From a checkpoint of a small transformer trained on Wikipedia.
Size: 20 layers, width 320, 4 heads of 64, MLP 1280 squared ReLU, vocabulary 16384, 33.4M parameters.
Training: 432M tokens, 6597 steps.
MLP neurons of a small language model. Each row is named by its layer, matrix (down: output weights) and neuron, and shows model dimensions 160-319. Each number is 128 + 32 x the weight over its row's rms, rounded and kept within 0 to 255. Numbers have three digits each.
A block is one neuron, or neurons of one layer that tend to fire together. After each block is what it responds to, as a language model described it from the Wikipedia text at the highest values.

L15.down67:110186134138116139107169144129159104180111113113164144065103125145122162151137115129133110225115123064135143126118109151085188084122136115155166164094129106132108130138155119153119103132074087104084075097135097040088126132152099135099147163127153099143220132116119132077123095104130092113133133175114095093100057150130187161176096073160173146098094108080198092127157142165116112155072147137144160145144147065117142108064150136106087150098155147135116126113162081120141069126099125
L15.down76:153096135130141147042131131114119159143136108168119140101170137116105164093129114165114123158147057105145109125109127095132145161126165139165104095105165150118122134104154095046115167114206128133152094142122131120168056119151097192107132094119094150151150105120158168119169101156064118127154097128146136145159081131142034149068120171103088111086132217084117137091162150139098133084125183142073184102095151076176150149129137142114182111172111196127155114170125161097156122079203157
L15.down100:145109148141173125191130195131180141084186198104163103135149112149107163139094156075146106088092161104145143191121082113124093165117156153064135119109066177142114059139114165166137115097070131071114104103099175109132137139113126103079180129101169138118127097101155127110136087094112146189131152163084095140118145084128109168085140086127126066069113086179199145124133122072102155128157117130084138126136116136133180133172089087102144175156070136123145094127153072081143133122138216
L15.down116:139156127092147172104121107134131113114163149130133105158187179132093138145122103143105168150138023108120187129127121103154097111138133192092156169147149072131162156122126161087061136166133055099103120152108075163147211099130133068189117129183170101138149144149101132161104012149166132113157159090116152090092110160156093138109167074050102131096071115101096083136112167132183115140051130194150105121110126128102097111121104101123096151126182140115134152117131105141112143096185125
L15.down313:099147115099137179128115111065113148148204082154150073145067181148168103102073082128125153075128092072177042097154109097121129207066131103118121139156120163171092104170116105093092124141137132163180085119085142120178072140107070087093124077091076159204141121217112068125120117127144121114076112119171106171074103145127105109128153102143104099146106115147100123159103114172125092145106159092137078143147104150127172161113137141146148112103140208116144081147071149147107162163094115
L15.down413:105087118060106107138070108083128162123161142182103087065102208175070146119122149156109162133095122122123171119093103129159136111096136097106161119065154145123137148144081098081127098180088129128170148048122107173113111138084158132120142127167044163156179151088130177164125065085102143072132173100104205145201168118154092145114137121178156081120141135123128151049133127110148164142145141209161074112062126137095126120110096116128109119174131085108129149137135071128120117075114152
L15.down482:152157163139099103146189128111145128161089152100135093080165120091156054102112153161102139107131130155115149085142164147173080147106136132159167116161117119087124134134161117139131172089121122097119165104166104107086038142093105108129077158195142148074090123100127172171061124097151174069124119123159074087101094135162145146135179170140109215119163129159116169120140106151055085133082107123100203085136188140114080159139100076097100115103109084103140149135155120159127143161171138
L15.down594:155132154144139168161096154088107161118116107123091100125099156085121171067145104112114108137132079109159132159172121080177094121115185064159181161136171069147145107116103104161145119060153096155118091098132144129213154096116120078149105143136179154140123086102131101169147090148114170132162095100110160137105116128127114112099040153163086129082189134162162128146143149062115148103137159112128116211183103159125104117109129085146130082160156081103086099142074095129118135104155130
L15.down745:135076134092147142112050183098113081119161135153152131100126055110082097132202105140140115153132151134042138072141161143103138172143115109110075110109131134189175129180080147065140125112079147117137115154170191149121147128094108130107110146127140163196139105134095126088138145179155095147116156107142095159156153102101152160116122134101132145125079130126128150163059179137152167185131079172137083070177141070157093117094152196121205132083201104106142189130114106122121122116118093
L15.down771:108176180164067064176114159097156103108065161169153103112100142127103139136140083123120158131148126139181137163121082137140114109131143100180078143119146162075123129118162180140149165091071144084134088174105105057092155119117079118161076096103116125111111084131099098166084167115141116163133086138121071119133085084162153140111127147134121182123147094107145113168134190108177161113122089149087124125175143139114102112155198152109197145139115142119126165089204114137109169127135118
L15.down809:102161105154123158131116158112089162128106103137126086137120122151188149125130153111117149107148112144117111150142117158132105136158084110148151214101204135110135170165124102128108055067093125143033181127135100156120104167149103070083122116161150131180159121162155105083107099132111106125065078108157075155185114087148140148061114121146106137179091173106152109092143092086128149141074151052156109103144113159188158156105134095097135100126140151159116162193117095219140061142109148
L15.down880:126082098050132092157097091124083133157166140134110107161118097142134124106153115160169169107119148100151167156108142137202101114103153122159152159079154095152089098149209115109157118099168111130157119099095195156107115123120092103118133109123118131056143170162097174091087074150156098040134188128126115182128051132117120053133129100141119134077135150161117108106174163075177138107172107123153138108163088095134114153160175114084171188147120107093191054147146148096119176123165146
L15.down963:114068141107078149161162144063131115138060143123126109120137139135117162103181167065110197136119109203115129115125138131184125089129098155057196153087089119140107101080136117137174102186121107188109123131133096083102093061164140110106099135132101137171110125101118120131096147079166080165068141092092143155075169104133093084070147146125119131058122104137126100103154126167093138167165106179155118141122187084141123185073150090142149161151151114101128158124128173145186176120163179
L15.down985:143136148221081131127041102035174075096152086110207203130134130131162132133138122100090163130138119115057153089149180136079165154202103102127147138129145129117143134213156161142118117134110096090135087097132146142101136106117083101107144117120121130112147062087145101138155134170119123135145071136102140060144143173117081124112121120173130162164080129135130151150188119141134132099158115056084158100111186101091130165131156189113107155169141173167152158131139116097134156116148079
L15.down1004:197146154145127092125132143093061209179169106187120060118140142177111131116152104116121071147147144118051162136065107137136143108128128129126130151148111143156118124148130130084110154147137163113173129123065061165089100103191134114171120089133136166141126179157148143150112097150179158126075126106083098131157123097116147174165126116140060127102086034098142175173131185135140111083040151065082109148090097133132117118146152113142127156072158165171150167124116140115148064107104119
L15.down1097:090139079115148102147094107161086153109156126128185128100159128126068135170162111088165163140119189156135120118165118184169071145180098164128110135179123154160134102127109110114177115147081186115126093138125144145135116167120064156090151105102147167137135122153095179142103092134150088165161145146154098123080051144123104109198167091110119113140127138143107123154151132082119201109076123120105128206136129099104097098154104110117131127123133206183146165127154125101153139148191115
Within-name word pieces

L3.down251:163094126104131152112176167132128142154088173176125055104101119155156162118185131088128160125132081116098097110097182085127114209138073171142097136050196105153119173116138111130148091106145130159123108142102139142140109117072093138174104105117128135195105176118093166104180108094166112164083161130162181150084084092114089194137142092092132110069067159176137129153122150122110099157121097085172137117131138124107131110159156157139140137123174061043150147150134116157148097049128104
L3.down319:152184088176139172133104139117152099160145129130171117122126093155121144150143140097154087133129158161146115108108126169124153085108103144150119135106119112114199080163131075138148159176118128150151098079112072133197066088141124071176144072162115063129105121114084095116184168175129090096089119166158121140117104111103098204088132178163076130160134139100194123163122101139132067143084108081142195167088082194137105124171107077178135093117131021179114106122145124126104120115159097
L3.down614:169161079112125173110105115155187175126140118129180091103158096106164140198146140088142154137182048081134123159059092087188147130140122161148110137131147090151100151167063147102106084174117110156160119142142149072131150133142122133083133130110125116066194157106126175162146064118192119082147131145137157118104131085120121171047078106145097138133105127099173135081152128115158179155093144135130125139144113183154107156113078167135167180140167066163087121110118091120092089050159058
L3.down827:084131066093096144139106103145139118128069158125189122065102155100121121180118162067109102121127068153116169060169167124135145127163126113117140113142223077149146169115152109154104099081153102128133120137175187124160086087087129179167168180140137115074143122128095187134130092133155175124053135109150152115130082114130113107098108090136091105076167170121237119118137167143126098146099143150158108094112127144123157087140119142140167106123116116122080100079130129060084063126133075
Final letter of acronyms

L12.down675:129101145181199113145078088164125106036106137179068113092186081160083154194144097153074160166101107137151119156104131136121178110068051111100120093124084158209101158150119142092160134145155125099169062065140102150126094065121116093117076090143152179134090038144149173140126102119161142150167133120150153131192147105181051098168145107106140150113068113105118127108151096100131142146083148165061140140183105144125133133080140107128155175133144153202099092129118092129126121123096075
Sports match statistics

L3.down104:153157198121117130106121132133113099133100114162091108061119160144139171136170141127180086151084206103171085130091155129120148186157148179146106073091172160127120104137087120114112087153117134149138123111125094100154108064084133155151142128080141163133151149050165144146093122144150148120062144135106107121183083123110147136071148160082106121121123166180161171096129080172062131095111107100175129139174098125185155169104123136108177119103114088147110074116149154123202155124085119
L3.down300:115216133111132128154163051118123193121175101129104132108106149121131083110100160122145108160190184175152084191155088084072119130201118141140143126114113168074160143112131166113150191163143132146117114108120196143117082144117090141149095150151146128089111167125126101146174096110128109081109191048126090084163092109139058205101161107110147126134147138061118122116153082114167122113139099129080156124157094104182165075171135125143163102163132142081083147103183118118147121153143095
L3.down920:156188134161064194082102175127106063146077092115189130097079106136140143058130162090156156138131162096089128134115124161070113149165101117097124110124112168061139095100094157089140111135119129155125114137096163115092132106158138150130217172117045118172131121120078142147133103130151163131088165156094108107072154089133095158112168082151135135170133138130107089145082075145143118131105127127133099109121099085128150148135179171126129102089094116130086183105168219093130150110156157
L3.down1236:141104165143087148149095084141178133097127150102109223220104134161120136110164116100144130111121138176100123103160143141105109088128153115123115090127054170131140107142108126106139123149159154155124111141146101144142104126159132107111114170120136140150145151116130145124154086147128156131138128139132165119122159109134085156103072106136178101101135159116065088117168146190085062176139076120128178082143165058075182114137101135122161097116142067147100110133187125118048102127135075
Sports match-outcome words

L3.down143:159142145216126064128154146121117197128102131118095109169127114146131164131080150128079134090120129112127153150154148110114195127118168091110144156200141045106088132071095133142107106124120116129170080105200145118106221148140102133125160215117080131104205071113132096114098112164160128116087192126122163136186137155140111078151184095156140228163153165115100085105085148074142161137099177121162135182154121135124154106150138093108169182142201175215132139136128140139152130118090142
L3.down172:090142129113112174109062126123142136187087085110102133116069157125100134092147074108129114105110079161134148134091102067116108125104100113133141155141140150073050119149145098160159124150105134079184224135088027149097173125165130082140128093150078157175146129157125107131126117094152113149150156128106113115112136156157132111105086142156112185103173122157146096117137105162156098090123104185116092141146135152202150114107093092124144141172212111100163070140133146150117104151095143
L3.down181:200187151108066142108110067137122195077141120123074210148134170046150104153107122118061118142123113151108135153145112066117094103139123173143145131181111115151126090109091164149116165184109169137107159120173101153158136100141123093054081144145121099160150121139163146101118056140119115113075158084144175120145151141131106127083101124084070127125123124103168121139083134121064173122124124118112121177108086093107154132157118085134107130163139185163131129144125102126111098139150136
L3.down263:150091182105090127140144135098073116136170157124157115055144146118144117166128137093166121172168153149117142129132117061113131190097186126139153119129103182129199113092115079144101081164121103158141138098136109103162158165155092072068126119152131085094142159140146135090112130141171176078185105115119101070036122159097099122128139208111141139109115105073162129144119117098145164147099155145165116102112147175055195153101096083095120097174135119140127060100112076110210077150153104
Mid-word fragments in names

L15.down41:136134123133171145125159136124113107120115154110178119090147163138060068093122080095142074090116098166148146103101187098113144072113126174120148114082100097170137117111105088102066046134089144148126100153185086118065088144143126118086074113120145144119124137139099123162139191108107148089125167069110137192132156120111123173107061121110138138115122110116120157100117176150118151162141080098120042090160149140058149071137108148148092053190127082192158138148062114178136115173111136
L15.down109:113141097126144112131113116145117103120155095095101137146192101129124198090142136132159099186129095144134146127122092115130194134145158103113146113118096150192122128110150171120121096127149136129145128154097169156140156088127083099149119080080124141126168100083106160164168150146164076143081092151147120147159125137139121122147133111140131166109120091152205139185126119147141094130113133149165139162102166158093096081135083126156135081181110125118116069121041148128138169108145130
L15.down348:153151157109087119147107123084094163072149130060128163158089082082139143161142104145135092168103178125131145119127081136147132176133123132125132165148175089123154087168214176104125123138138168141179097154155102123171156096114134110120147121110151105128129089117106078139139116101086115062104169183212143124169100055146106120087093089154115146150106168063126194082147128108098104108109159072123162106162107162140101101123161125122156050067086107103112157079185124148183129192112138
L15.down471:108121127074067151140168148062101200105143139128139106157144174164113127131123164120140109132092186092139131089103143118134099089157130143156140122075115122140114125083114150158122171154067077138165120079154123064089089154152139166088113069149132149110155083123134192079110138101089153097135168116092140186177136066167094173095150156151110153142066118134186167151143152124164130167113182155109090176146138098151118144142122117175115114126121097155075185130164151097127121150107156
L15.down493:144198103113115131087168133127099097145076072088133179115052147141094168144114131156148107150152053162145139100109125070148132160150097043160114152157154131127105079123181060098146089166104096122145115167145137128182167155149172124125133164144132147112122120110089123168121167136163148168136113162109116090124149081115132114095147127105149183161099152114122140097120082156093175123098150076184150121140111165112156133117176188144091089120129148142149102134135123229135088104183083
L15.down544:124119132175160144079147131145110142065099089083142099089111108121102155153125140144138076119148083177129098077114169170090132121136105083157093053165110124108126200164173109161109160113181130134106140111081134129167101123164138086139138146101168124090134141159068077181136134095068114140123087098122131042147090149156190158136103119156103051090168154116059175138158107109184140203103062156120141110143094180153136110175149169092125066072135171141174138138140157178168076128107151
L15.down651:173141136143103118176138102181086140127075210071087127142113169149093193173151136142193110122081143116168159157083131136185118137093163118151154126089170167109118122095126101142082081092121221173145078149192132063184092103141130136103095102127153172101103160130150160103112076112128127152157155129142134159117152139111168140182139078100096149102153084172137139180101107163121111111144080148119108136128107210096129147115134155031025058164117128186087093078156119073168126171144069
L15.down704:136111145168126134118111112136067113124131125101108083167120077098162095164111101110116152146109114170139095030074126100154142173167102147139110087170137090118109058168145131165175122161107110141115131120129109154119123108152138141112136136128125165147114138144126069130166152120138107195106103130139095111099107153109164149144137174154127083117110120121039068156134102117109124128173176106182177140098129153210155160058145160148119111099137075120154128122107085188112127107152145
L15.down723:173129120116082133104156127088102147099119064152093176082110105094110156114138118135111069162158120133147139090138158133100142145151131134126127147139114116122170116102141168180108096134137095144103188055127133100220167111058156164115117129125164109147126188132102106092145146106187200121105181114197143101194114101107174108112072141112147142114111173115143168115105113113132134107084110136118144173073128104125145160114165105088154143143166106118175150049144086150088153099124109
L15.down839:082199084174164116159163126149143126086109140161147128122118116147142096114153156165116089131136147155139146124154109149144089187164115145071146119092133078110107104129135137063148135136100146107166129123142143113125150168146180138130141157046123115126145108087134068152095123136185153175148135115146109037032123172101169148118106126147135122146090188106149138133122125181130167157098115081156152125146156143129115114167120068153157195074130148147113138056127111131078117101207099
L15.down857:143086163131162175123123151086135080128073198108084077129111123101122130111117179147160080149153145105176151152127068126144132098130155127078124123133122112114085089113093149131122132130140183212175111118188129116133151130109100159088151107084143101121156103137166127103129128088141094075159114086180175131098084081104079144044146118180154120131102113137128173105131124182086089107158145148091142135173151189129095178086143121148144120122148129067166130139147160137125108120149112
L15.down911:087171136081121103116116109156130156126144173124106062065159137132148112099139118084175090167152088138122077114165094093109133048098162156147186137145147142173120125161142171163148153138109159164093173132104090195089136146163151128076133115047169083130130138139120099120117078123119141177124205053124198132106086156160138129102142111077116120101138141133233162126173139147126139138151181127134099125131043149105154159079117138124134143114125147110088143187163124130171119112113099
L15.down924:094100106182140138155122147115137097188128087123200145069108201135136092094127108069120102125094124081140034120076087123078129165156033144175103149107140138106105059163168113093133164109120136112153117134150140085141095108103100150163141119198103119121109129177153178164184119114125105113027142113191153095086152118077112186100088064145129119129138131148150130108112107136198171097075100136083150119129154117161127075158188120153101130127135154137113120116120180146086122171092122
L15.down1042:114193098151146092128097128134127098154049074108103150085146145154111137089114153139156131157109143143100198123125147172135123109129100116199131167128127048149131077183192167106134126091108123071194095136154137103165174126130151129143124165123127157111125150185144099126144137167146176157152128083170161065010042142102118055108156138171116159149133123167147100107088124129112084135118129087135127112201124156091128171080117143121113111103126129114068123181106069087134109128187122
L15.down1255:128054186072107204132080118163166127130065146087110184087132131168144144107137133158111153128102095098116120134074127122124098145130108105145070040127140124130098116142112121133092115137091103147209120114151134134135129105141137120089147138131060056120131141144096121136091149064117078143090132121109166126127104101178109137107132090123158195166142144148151122167112099104158088126096118048168129146144096104169119120128114157139102110177110129062143108133058149144143107125076113
L15.down1262:105165118152112162123132115142138134155080118105150110103153073112075117105117133125139165116146154161143096103146160141086127167178089144138136068165145118116172117118145114178115138124131174124102133117101083119143113132144101137106112130132129092058162148145099150132114088135117139151093139202091120068164183198070134136082163115107125136119176206120182193115079150154145133153142110104173019108141091149121090075122139120131147076181163145151057121138065155160157025148132140
Proper-name final tokens

L12.down442:092137136155134118105115153147139122098166159127130087145153152121137130099163115174057135072107093106128112089155106116098101080159182172178180203129127104118117113170081116118149136122163123088116152070143129157134098179184084112171128102123174134137182161194130136154113053148161109095084187127102083071106145165153079116158114095149090103131139140116144103122163128172095092070151156152060165155116118119102149087094170103093148133120164128149131152108147152139030046042152098
Foreign name syllables

L12.down1025:103169151136140137152157052087177120096203126113080131132076153138122111098152136166137144168099155164125087090090149155095136115130127175112113125106105124189091168080082100147174149144133160121097129108206160149154139082118087098114094166123116091071157127158095180164158164164148181059090111115140133152050112120107103150095139103167123170117120106112109138120111137137118103139143153103168096091107101149107140108146105111147129142159128144113187159169140130161118076106075097
Name-completing final pieces

L15.down82:133095122157041144101165109141119171120155199157140136141157140108111125098148098103136134106101185166127090160181099094123117096178121141105127135146146136123078169111092108160155199132104107154114145140080171080169107125144183082116176153121121156129128125124130114185179096104079137149131160083117156136190088124148129169126150155160150104080170085141100097170091108083120105104094106112175098201165107152159145122176114095108034068185104126122124111106181083176103106174143115
L15.down154:138140189153107092124118117111164118136152105117110068076102110144139079143112163117131135113116135090171128186145168179123115128138107192152156156052143105084144114039066141148106177079089153134129109109085116135149171167151103107099150075065186075089102128068143109076133111091168145159115166142153136119115141121157162107179103135122118113139159130150126121184175109097096152107117137134178070161178072157173195127158125093180076141107109106120153154120105097124156137109188143
L15.down364:128142101172140130059107139187097135098139157205186110138093103192103159145125155120156071126095136103128150086139128147099154149108136108179161171089101129166095121130145083122168127101120151141144137122201118108207152148117123087156114091112149126138134114148138053146154128105133153157195095123134110149106084115082156156165159085114152176097096105167075112127176198157145113085143084136149121156131109190127109101206100095101131091136111168185128097170109116098053191142139077
L15.down397:068138095109150210106129144100178168082131115102145139096122077174125168134140148111100077100111160136127102118131137123143209083121082134147172145190149145104145096157079129102161147075173162139173142119105065144164109101057084130183083180085121114137128108168183188215157112104118190111177121121152114120162112129149086116157179104149080102080101103092200156127110126091134075170144177098106160167144081143130135128130113157119108149139116127153160115147116153195116093068059099
L15.down430:102080123126144120145093174093153124091125156103117121085161129145136181099125129108058132154126101109160156116165177114073077118079124149159113115156130168143098100138137095077156109138156102166074074145124136132127106102083137184137117140157090131186152167138149126122156095120084172165162106134196211163181094135111096117089161126136097150190089117107130129143100094117120078053141172182116178128135171112074084137150162101161106114123114116121151109120129165171118183177200066
L15.down630:114077122134127088164145057128110118123133165095138126147121075082109121117066145133108154133113177164147177153093126094084128165196130127154141129147180161175113157181090121111152127171112138144120139133136157201161112177083147127164143152137128163112145090150169111098138109143120108118135111123067082106120095167086076195089154101157142097044120146137085099123085143118119183112119157112078179145165049116148154177123144129069129139171106107098115114139142142098116132174119143
L15.down656:106137137090123144147158157136155153173127165130177143132127107165117100089123128168152091124163149144170146086119195143139198149138159136128186120061130099108115092108125120141166106092112129151098127161111031179103165081115095100126157106141125088123142107147188099122129089114143173125086135147062161168114120128120151109131105098118140121092128140134148148136117045128120044153101113049122160137135137111080055122153113112180149107116132151072136162097059134117099149151168113
L15.down773:143128123138106092125117136092131116106103135056127127133093097150083166138126166080141129143107065119078122143091160139107098132135103134122187127158166134162183157136155182104097150137127149143105134161169139131153129115094121217135131080184067090122152138157148135127097164133105124090100036150133098107134082171152159124164124074187126156200161079102104158197126130151161079160109128143148117134108072204175122146100129102164137124108207152163137088126045143157124157124170160
L15.down780:107091178108136124142135085150141152129107170144131122131137137067110197118091143138094138121106114075115105130091095143088170152129075137114120134106154146152134122192124085087136098107138142140118189139200089169144102105125077079082101132162089152131119134129150194121083093108174135123099103170090112122174082176079139144170101134127091141138101128136141153164124119112139099160095150144141133174106082122125136096131122088174093126105138097093110113106088093161164163139120108
L15.down788:107118066088119142116109142124123141094162159115118099119093150098176159173183132121122111145157162156128143155145106169099109150088127076197078125189097102156128118114125124106094154091173155187133143113128179118079171144186125103099109138100087065084136180117145164133185068164078178119138144054129134150169147152081139132187152101134090086118196123105014104137139131128179115123111117123185143126167120110134140153161137123179111120116151136109118112179146144115114092144124164
L15.down837:120106114118111106116077086152139117174129137140076099109160104136213094122108149128096105155068115111147106140163047186185122181110155122160103122077141085094169148094153189149146113139161091140087123134088161152180138169114118103108117125141126135116093181165117103092158156188102122140130087161101099143118116187109137119108072143133124143130133150112114174187088152154151139141111143103081191134201141111131125067105137111135176194147109105195074133109227093131121128149125158
L15.down849:125112152172161117144110158141129123099149187134091141102128142147141099134143116158041145061086167157077114111165112191090103140119053144156192111171139097123133101116129148118078121094187147148120172142183104155093149162157153121099154128087156121133185154074124120134097131038076127176120112095116085167156181140035139112140051129129088144085142135141178150150123158115133143214161111083123124163167063149125135088131118162161132120095117119048124054188118101167138168124135139
L15.down939:100146080177144148140125118107068146153127096168142126134146148111131156167075127127138127202126170113083194156175063158135138127114144167093166132138137163070155155092119110118110158146177117131107157161179133146155141163106137064136124137150127109110095113123135133053167126198111134141156149109179134142058127199115069151124136130115120143111114108128225146122164134145095142087121169099116120080087098093100114169167138080135133088156123112097123126136139160137102106086108162
L15.down978:163129044116164062161105109157153134137094161184119111082192066150139123164143144105078175123201148119153112130067076170148107089106133147084144125156122172159153144174091135195144130112095096194057142099156113081160142111098093094162105105083144150119157114072133157105113152156155158133124135153113059090114098146152141178147165102155123115103124109163067123182055124066121155127101107139101116156141115134090129162069131103132175193106157132110063084119102116109138154102132115
L15.down1052:139127134096148165144075170117144157101116125141167137196134133135217157122100163133067110117149139148125114109102074049218148147098115138181113118192159090139102146147102110126080077117090109160091163143107182122158152137157120185089128143143126149118193090134131146209134111116113073140147101160153099201116113142088109118135132151131105145056134138083123102121082122137124095131172109133157169147165115069102124093112088123101146112141131077092135162145217190133132104122167151
L15.down1105:127105121111132204100105126177142100107195185143067122120140069101152124107156086136078133110118118095051133110129155105120111151159151089120139138177155106185123160132084119153077122147122116131180131123102149125156080156128162168133180137118110113145149136119107167107175098136160154095139203114111069112137160129108164123115091110094077103150152153116135151130108195157079129166140143077110130146168118089146068140121173113126171067184152139139086127158115104148088143119115140
Sports score separators